{"n_layer": 25, "d_model": 192, "n_head": 3, "n_kv_head": 3, "head_dim": 32, "d_mlp": 768, "vocab_size": 8192, "activation": "tanh_gelu", "norm": "layernorm", "norm_place": "pre", "norm_eps": 1e-05, "positions": "learned+rope", "rope_base": 10000.0, "rope_fraction": 1.0, "qk_norm": false, "attn_scale": 0.177, "bias": "all", "tie_embeddings": true, "parallel_block": false, "init": "uniform", "init_std_qkv": 0.0324, "init_std_o": 0.00458, "init_std_up": 0.0324, "init_std_down": 0.00458, "optimizer": "muon_variant", "lr": 0.0116, "lr_mult_o": 1.5, "lr_mult_down": 2.0, "beta1": 0.95, "lr_head": 0.00836, "grad_clip": 0.5, "warmup_steps": 200, "schedule": "cos", "final_lr_fraction": 0.1, "batch_tokens": 65536, "seq_len": 1024, "doc_mask": true, "train_tokens": 444900000, "steps": 6789, "dataset": "wikipedia_en"}
MLP neurons of a small language model. Each row is named by its layer, matrix (up: input weights; down: output weights) and neuron, and shows model dimensions 32-159. Each number is 500 + 25 x the weight over its row's rms, rounded and kept within 0 to 999. Numbers have three digits each.
After each neuron's rows, "fires before" lists the tokens most often just after its 100 highest values on Wikipedia text that the model never trained on.

L22.up611:512482498507494504486456534522497495509467477502467492496526497505518537527522495433504478526491484512491531480477514476491485509499556459538501481508518543539507506485512502536456446533544506494474520515531502525497489493518518496478495466496519528513496510501512481479512461461478482475490534475467444474500491475477502497503476488512541482496485538471543492537521509519439522514502
L22.down611:497507514482486517481477520500521523524512503491515497528502490535528504508494494504532485475460508476481475474481492532501488519503490515538483485489534495498465490481504509509487519471420463531482508476537510462499513520523502533545460480509483509491480520479499519506534482490497490510517486474538516483523555515506486435457516484480477487474488473500524484509467504520547513530484
fires before: " |"

L9.up324:484548510522502506442448506477455500495496512503518487516497495482507474485527489505447516523502538529476500541469545467484526481516492510506497496544536479523462472534528552510550499481477523477464518495501536504525545474519503496487521470531502495498453430520495458529484503514508472556457524452499495482494493483490491484528494496502487460492487478536482471500473524511513568499524
L9.down324:501528495508537509496486487467497443470530502487531517468486472513552453456520483473514508493479508529461512501464512480491482502460524493502471506530526499539446514507486508477519561484503512516463522528489504488518491505549506472521489496492496515494448507453539477479507514507477506524470532509484494506532493503521465520525505473492522491516519483502487461482515494513570490447520
fires before: "=", "===", "==", "-"

L9.up127:513507505478514524525473499472475517504484504481496546510494480548485525507499480488494498500494504533538511473521515485475459492537493485512554538500493503518490513473535503530471431489504489495488500491509538516498479451504477448461492519475501541508513511530537472499501530513487493446483492488512510469478483502488544498510465474491525504486520514524464490557472494480476487539493
L9.down127:475517500457490504461480477487533510520476458554469532487508466520508506469533523435541501490528481540489518497515460488509480518507493451466505472498502508493509511530501480481535452516507526513496489499490483509473532448509535516521506478488508504487490496437494548475543471518521522533495504477493529534482467512496482524486469508485534539522505513546551485475485511529491485517477
fires before: " |", "–", ":", ";", ".", " "

L22.up516:531509488486507487534525491510482492440534506480517500496523495514483472492545518490512461470509511495501552485489515540478497467532493469472542503476514515535554525494494494493470502515510482495466505524509503526470462445504528501521473475487490549512500469510516473499510488443458490495556509500506515481491498450479440493541463459496525525515535476482463490480481461484438471460496
L22.down516:464519468520508492478526479471460514513488535484524509509499507508493511486492520481546487474506488517511487493513502492491471496471510537494469512539529527522510482533521483525510492506511472546534476517494439493468523499488474484503501533550481511534449524392486477506538473502471487475457527513506477516485469469500507547486484518502484543505453503468488554511471502492562534502521
fires before: " |", ")", "–"

L7.up20:494523502525513495473461505529497525453511525502535509477498484527506510456507478493538497520478549519506513505483552486451504510543522513493511500504466465492508502490454525440475509529491507502528484513481562519532485483506459496495476510482499498547530508505506492508544499585463494473514528517482533489491468486502527477530438495511492433504439496545481470515479533481526498545503
L7.down20:511487468529530495490452506481473447442517473463535513502512491522593483494516464506530464472519536536505535499475530499443558528497515506501481503526461508501465495533510501453517491456461540516500499509494499515516505526531497494526395483482497494521469491465476498550528492509495465528503498517504517500495499507492494493512467488526505487478502504516462481476516505503553517480508
fires before: "==", "=", "===", "In", "The"

L22.up397:505471492510444509508492499548572500465518533523521491509581516504483501525520479484518455511521536493526495543505484510472529492484503469480510469533518532506518507498509513446523489495478498482466520510514528494494484489467541476516487473490520505489463535502513483502477518448475504498521537497481512509503525481488482522508531542509533494490496509504509501485515489529458474525481
L22.down397:471474480507496450438536499470506529497473489516531501521494515492510491448487499501555512524491505501525528526527513487526548471487510522528494503503520487504469476495515489533496509504468500534504518476512481470492492468509510469526514468476501482494478486472518507521482515500501528439516553526518464508523491482512552498527442522544496458526525520514507462468495470483511545497499
fires before: " |"

L9.up366:445526423514519507480513500469476504500515507502510507477479489525531478493524496501520532524498492515513490461471488498459453501548465545518543540475532471508507525490501499502525504525480504464477480443518533504523537477476535484493504514494492513464476488494499470483478513520505483509494466459514515446515509486493481511526506457491494477467491532488498473476458527529541520484554
L9.down366:497525480538523477535495521471492503470525480482501467487497484513580448528541512481503509526507520539500520478487488503464529486482481464528517522516535471501496496514466500489496514479475519479476505494484505471484535543512508476548478504474503515512484485442477483499501484494456504591448522490464509493512489518496490471519462487516541477499478489467468474468480522515530539495530
fires before: "==", "===", "=", "|", "The", "1"

L9.up536:482500504456499482515448501499497523526484498499527505499517472478520481512509529493501494530511510547478503500466529484475473541519471535537470471547501452514506542536509540490498525548486517501498524526484457485504500498478483521483504489494527534522439481523522523536538449500463495496518446516540493482491521444504533490511445465526503464518475505476460465506479515493554510531464
L9.down536:485520509470525471517502493517511518488497505523521523485511523517529473484480526495463487483520532509509499522462496516495466510498529499511489525504517477523488533497465490404483533517502506474439513540467522523488486498466494508504448547465502517528494520515495474496494486503488435454501482526525509536447499497502500490495507457463517466505496458480511534535510476512535485468494
fires before: "==", "===", "In", "The"

L8.up277:507482491460509476480468438509484479499517503445489531491526494506502542550518531496504506464555521506499518497511497494497443541478518523532490490506529519506526488467508509485488527558517474472544487512512494499527484463518528480458496510516507510489513501513500496466487461487495490484527486499451496504516456458472506506454478539486504546493512501486525495555482541510490552493488
L8.down277:456503506496513516492460518482458518490520486513465491486498509484521473505493471502491494527519537510508446483510475480539518475514463469469498510465495478459488488475490540468548495499496562487465480499518517522553502489520514562520447496493539506470496483514494506494507488490497467495478521466490550470503509569460487481509498490516517483522484529527515530523516494498481495495482
fires before: " ", "\n", " −", " |", " —", ","

L22.up543:498466474491524504487492505523525519510540484540480476497478510478509489541496578496495486527501514490469533522462491510473469502478496486481530478505479523499519502457523502506491506473500510468476504501513494546517506468509450492494463516522510520504523528550502485492523465516461465451489469479498541497498477491469491523527525475494519544479516470459512503525529502479519485494483
L22.down543:509495483523509483504483520489469468544479462475528453483501483550580542496530479469517518513494517489498515500526542500516480528489455513507469494513488529465500482525512494558497517512488461456490494499544539531473523502499471505446468528551484509545487520491522509516508509476459463480518548541561463486473483551481474540510520500491510497492501511485522485504488471464520522506515
fires before: " ", " |", ")", ","